Weights of a small transformer language model.
Training: a variant of Adam for these matrices, 466M tokens, 14228 steps.
MLP neurons of a small language model. Each row is named by its layer, matrix (down: output weights) and neuron, and shows model dimensions 64-127. Each number is 50 + 15 x the weight over its row's rms, rounded and kept within 0 to 99. A neuron's up and down rows have the sign that makes its largest values positive.
After each neuron's rows, "fires before" lists the tokens most often just after its 100 highest values on Wikipedia text that the model never trained on.

L2.down1043:84 49 52 60 81 43 61 24 40 65 43 47 37 40 45 56 47 49 45 42 41 64 37 62 36 38 47 63 53 40 51 53 41 27 59 29 52 41 42 31 54 73 41 63 57 31 45 30 23 39 61 58 43 37 49 51 58 63 99 53 37 54 40 50
fires before: "ed", "ion", "ing", " ", "s", "r"

L12.down972:51 35 55 33 71 38 65 31 49 59 19 30 74 36 69 44 66 90 59 51 64 15 63 61 63 48 62 50 38 15 48 43 62 58 74 39 71 36 31 66 71 65 59 64 43 11 50 50 47 56 35 80 53 58 30 21 57 51 99 46 49 75 47 35
fires before: "ed", "s", "ch", "nd", "it", "cle"

L10.down662:57 67 62 73 46 68 18 53 45 81 34 51 27 64 35 55 46 34 63 47 47 35 45 10 39 46 66 50 43 53 59 58 11 49 67 83 67 63 52 33 71 40 39 50 51 49 45 52 66 60 44 62 65 66 49 25 59 45 70 88 44 56 47 91
fires before: "\n"

L12.down259:62 43 53 65 30 35 62 42 49 58 63 49 27 53 59 37 45 63 62 54 28 38 45 60 55 16 51 57 62 48 57 50 45 38 87 40 42 53 47 35 60 44 82 41 68 53 57 62 57 34 27 38 28 62 47 12 35 65 91 50 41 36 53 62
fires before: "\n", " "

L2.down860:56 66 51 50 59 63 63 38 71 68 47 34 35 28 30 47 69 33 38 62 53 18 45 36 34 48 74 54 56 44 41 66 25 63 40 47 66 50 44 50 56 52 48 60 43 49 59 33 37 48 65 67 39 54 35 52 45 54 99 42 27 58 40 36
fires before: "ed", "al", "d", "er", "ing", "ct"

L6.down781:49 26 67 46 39 74 21 40 57 51 70 58 70 46 50 64 47 59 68 41 52 32 74 48 64 72 54 52 44 31 38 60 28 61 25 36 55 78 47 29 22 44 40 33 26 59 79 49 69 42 30 47 50 60 56 27 72 68 99 36 93 29 58 74
fires before: ",", ".", "s", " he"

L4.down880:38 40 11 52 49 25 68 28 74 68 71 55 71 66 40 45 49 73 27 55 30 26 59 52 53 59 31 44 41 32 52 47 50 54 61 50 51 55 39 55 60 58 51 62 37 27 69 40 59 63 61 56 32 16 46 45 43 34 99 46 56 66 63 30
fires before: "s", "c", "mi", "-", "am"

L2.down690:60 37 43 35 37 64 69 56 54 37 38 50 25 31 44 30 47 61 57 46 55 47 30 21 56 48 70 64 57 32 50 58 52 43 51 60 40 60 41 46 39 67 74 65 53 62 62 61 46 62 53 68 54 58 55 56 54 35 99 63 60 64 24 38
fires before: "il", "it", "id", "c", "la", "/"

L6.down749:87 40 61 49 32 59 76 26 67 51 55 70 75 61 66 36 62 63 70 43 39 29 62 44 74 55 56 41 40 47 63 49 55 58 30 37 59 79 43 15 29 29 51 41 37 55 68 30 59 28 30 46 49 63 71 29 51 54 99 57 91 54 70 48
fires before: ",", " to", "."

L6.down446:24 45 49 53 93 27 73 60 63 36 22 38 74 41 54 54 69 51 31 42 44 65 30 60 58 58 32 33 43 49 67 51 63 47 33 54 56 33 39 19 29 64 67 81 55 57 33 51 63 56 33 57 43 63 60 22 47 38 69 49 36 42 26 48
fires before: "s", "ed", ":", "ing", " 19", "ner"

L8.down754:68 46 29 59 75 61 26 68 51 34 58 47 53 48 46 53 70 74 45 45 42 66 62 41 57 69 47 41 36 66 46 57 48 69 21 39 48 51 42 64 40 51 38 53 33 43 42 28 62 36 63 61 51 31 41 74 57 60 99 28 38 52 36 53
fires before: "==", "The", "A", "===", "W", "In"

L10.down675:71 40 43 44 60 57 42 33 29 57 71 39 63 80 60 25 56 31 60 68 56 51 58 60 70 46 35 55 60 47 49 38 28 49 24 49 54 59 56 61 77 49 61 32 60 51 69 33 56 69 62 50 75 66 62 50 38 73 72 72 21 47 40 49
fires before: "ut", "re", "ra", "if", "ed", "es"

L8.down184:44 63 58 35 60 69 42 46 58 51 49 35 54 41 40 51 61 43 47 51 43 39 50 37 39 61 51 65 60 68 38 66 64 52 39 34 43 54 43 45 54 55 49 61 56 50 48 42 51 56 76 52 45 61 59 71 64 59 99 59 63 56 57 49
fires before: "\n", "==", "The"

L10.down89:53 41 56 75 36 55 70 28 36 64 32 49 36 56 37 51 42 57 64 58 49 39 56 39 60 49 53 13 75 36 78 44 58 53 61 44 59 80 44 63 71 53 67 44 51 58 59 54 69 61 49 70 53 52 86 49 00 86 97 60 24 49 36 58
fires before: "\n", ".", " |"

L2.down986:52 38 53 54 62 63 37 54 54 69 44 51 51 43 50 43 36 47 52 62 69 56 38 60 43 41 52 32 34 43 67 67 54 31 55 55 65 51 63 64 69 58 54 42 36 53 39 44 47 51 22 42 47 55 33 31 29 52 99 53 56 57 40 51
fires before: "\n", " as", "'", ",", " was", " "

L2.down825:63 49 50 18 36 47 66 54 37 61 40 52 52 50 69 65 40 57 34 56 51 67 21 34 64 38 66 54 55 51 60 42 47 32 46 70 36 61 32 43 58 38 50 70 41 63 63 56 54 57 62 43 66 49 61 30 63 50 99 59 62 52 35 12
fires before: "il", "w", "y", "at", "c", "et"

L2.down89:55 51 38 57 70 68 59 37 64 63 53 51 74 55 50 44 44 44 54 55 43 74 40 72 38 48 40 44 38 46 48 58 46 33 70 28 38 56 66 40 40 53 27 41 42 00 33 43 71 53 15 54 35 58 64 49 38 58 99 37 40 48 60 64
fires before: " of", " /", "er", "ur", "re", "ral"

L2.down1118:69 34 66 40 50 60 45 55 41 61 55 49 50 64 33 71 53 31 76 52 45 44 50 70 47 43 56 35 45 42 46 65 32 41 77 85 45 50 44 45 43 44 41 52 33 67 35 24 40 48 09 58 58 53 51 41 42 42 99 42 20 48 35 64
fires before: "\n", "_", "bu", "e", "j"

L12.down198:48 43 46 25 41 51 43 58 46 44 47 63 54 65 58 40 61 38 38 34 57 39 61 78 56 44 44 18 45 21 46 63 47 42 60 50 33 17 66 49 48 65 27 32 27 23 46 61 31 60 47 42 51 46 31 39 58 12 41 34 37 58 34 36
fires before: " to", "ed", "ult", "ence", "in"

L10.down773:58 17 52 04 49 42 57 16 42 40 70 44 64 50 48 59 68 52 33 55 91 38 63 63 35 46 45 64 66 56 81 46 55 23 55 67 54 59 46 51 51 52 54 79 38 39 62 24 62 49 52 46 78 46 69 69 69 53 44 47 73 67 58 45
fires before: "ed", "ci", "at", "re", "arch", "es"

L2.down966:50 62 53 45 66 55 45 21 42 32 37 29 47 54 52 58 48 40 64 42 53 47 56 90 58 22 38 72 54 41 54 49 40 37 63 51 39 39 74 34 69 44 54 46 50 57 33 42 31 43 35 26 29 49 58 38 37 70 85 49 36 58 34 56
fires before: "age", "u", "min", "d", "ed", "re"

L6.down958:23 51 15 48 34 45 44 52 64 46 54 39 81 57 47 50 39 61 13 69 29 67 82 51 45 45 55 50 61 35 50 47 23 47 59 46 61 74 54 57 53 62 40 47 43 36 59 45 58 82 58 56 24 39 40 51 28 74 43 58 55 57 47 45
fires before: "s", "d", "ce", "y", "in"

L2.down679:53 50 67 57 67 48 43 46 40 55 35 35 36 31 32 47 65 50 43 53 53 44 47 60 59 51 28 60 46 52 45 78 53 46 38 41 50 49 50 27 41 69 67 44 63 40 31 60 61 53 43 73 54 46 54 58 39 57 99 47 58 42 61 83
fires before: "\n", "==", " |", "The", "In", "-"

L2.down555:35 46 49 20 48 56 38 66 40 61 70 61 45 55 39 50 66 58 60 49 63 49 38 54 50 64 44 84 68 52 29 44 54 61 65 68 63 99 50 48 47 62 57 56 33 68 38 55 35 51 64 50 55 46 54 73 51 64 99 26 48 62 39 39
fires before: " |", ";", "\n", "%", ".", ","

L10.down673:44 50 52 72 53 51 64 75 41 55 51 59 86 52 49 67 30 42 36 56 55 48 59 29 55 59 58 61 47 51 43 47 58 67 73 39 62 52 60 61 40 51 59 62 36 51 99 24 29 43 72 36 27 64 20 59 38 15 53 54 53 51 42 51
fires before: "in", "ri", "d", "n", "th"

L8.down1023:17 48 23 42 60 32 30 44 49 45 43 66 59 52 38 42 51 38 51 37 22 40 58 39 51 67 65 60 61 53 35 46 55 46 60 52 52 58 58 68 57 53 35 35 73 56 44 64 56 41 53 51 36 42 30 46 36 57 97 48 58 65 53 25
fires before: "\n", "-"

L2.down1277:55 32 68 55 61 25 68 58 71 51 45 70 50 16 47 35 53 31 72 45 26 52 30 29 47 65 69 48 53 52 20 46 63 57 56 34 46 57 36 57 51 53 63 57 65 39 49 20 45 79 50 45 25 42 35 49 48 50 99 48 42 33 46 49
fires before: "al", "n", "an", "ft", "t"

L2.down349:27 29 58 63 52 42 48 30 36 32 54 55 62 20 34 37 62 55 59 41 46 39 55 62 52 48 32 49 53 64 42 66 32 32 49 51 57 41 48 53 71 63 30 74 44 63 51 58 61 53 59 34 70 39 51 41 41 47 99 44 34 54 32 45
fires before: "\n", "."

L2.down700:49 23 51 50 43 54 37 51 58 55 54 57 43 41 71 41 58 63 68 59 47 59 22 40 34 54 60 24 51 55 57 43 37 45 47 56 31 52 38 48 58 69 36 68 46 57 52 67 63 55 47 68 24 18 34 43 53 46 99 52 47 41 53 55
fires before: "il", "bu", "ct", "vel", "y"

L4.down35:59 41 47 61 52 49 67 46 58 53 35 46 54 41 49 56 88 29 83 44 47 24 41 29 77 42 40 54 52 47 58 47 23 67 39 50 42 72 40 58 57 69 37 55 49 29 55 48 47 37 63 63 46 65 54 72 56 78 99 35 49 52 74 33
fires before: "s", "e", "r", "le", "en", "et"

L12.down880:61 48 28 25 65 44 51 62 53 67 48 61 34 51 76 29 62 57 32 57 47 36 63 75 31 39 52 27 27 54 35 65 53 31 68 38 48 61 42 15 49 57 38 77 60 51 47 33 46 34 47 39 49 67 39 63 37 31 99 36 67 46 48 36
fires before: "er", "st", "re", "ers", "ral", "el"

L2.down985:51 43 35 49 42 28 69 32 49 55 45 72 49 55 70 67 17 70 49 58 54 30 39 55 58 38 28 55 63 56 49 50 68 61 69 32 33 47 58 61 56 54 57 48 60 37 37 21 50 47 46 47 43 25 44 46 40 32 89 29 29 61 48 28
fires before: "l", "ur", "lo", "mb", "de", "st"

L2.down212:82 45 57 67 77 52 53 42 59 44 47 33 29 39 39 43 35 36 65 55 36 45 62 58 24 60 54 40 61 39 43 73 50 40 58 36 54 49 65 63 65 85 39 48 58 69 45 52 40 51 47 63 46 50 51 35 47 32 99 61 32 38 31 60
fires before: "\n", "---|---|---|---|", " ", ",", ".", " |"

L12.down792:39 59 53 69 38 32 68 63 62 52 46 44 53 44 39 52 73 35 60 59 43 11 60 49 43 56 47 26 42 57 66 23 23 56 76 35 57 54 35 62 38 27 78 58 54 41 52 69 57 66 45 29 45 40 46 58 42 50 75 38 32 64 38 89
fires before: "to", "_{", "é", "e", "en", "+"

L8.down880:46 76 61 50 56 36 50 36 47 63 55 27 59 56 31 75 61 34 48 55 63 42 49 48 44 47 34 47 56 75 38 46 43 43 40 46 42 48 28 53 36 53 53 76 75 40 42 56 45 58 43 64 56 58 41 56 61 57 99 40 41 52 51 59
fires before: "\n"

L2.down572:43 52 53 72 45 54 51 37 24 75 52 45 76 64 48 57 37 38 44 54 36 44 39 53 51 45 47 48 41 54 46 58 37 47 61 29 64 63 66 48 41 60 50 53 54 31 41 41 26 45 69 57 26 46 71 57 39 79 99 74 21 50 54 52
fires before: "al", "ter", "n", "an", "ed", "ain"

L8.down790:44 40 56 41 52 41 48 59 51 55 45 67 59 54 41 42 39 46 63 34 73 61 46 53 62 59 41 45 55 40 42 58 45 48 49 23 25 37 53 64 41 33 56 22 64 32 50 81 45 46 45 63 47 57 56 34 44 70 99 50 56 74 54 43
fires before: "\n"

L2.down185:70 40 63 62 45 57 56 51 27 54 46 70 59 38 57 55 47 59 42 60 38 52 50 60 46 52 61 45 44 70 48 60 48 32 34 60 54 60 52 22 47 45 78 38 66 62 45 62 58 60 59 40 34 53 35 46 51 22 99 59 50 43 53 55
fires before: "d", "al", "le", "er", "an"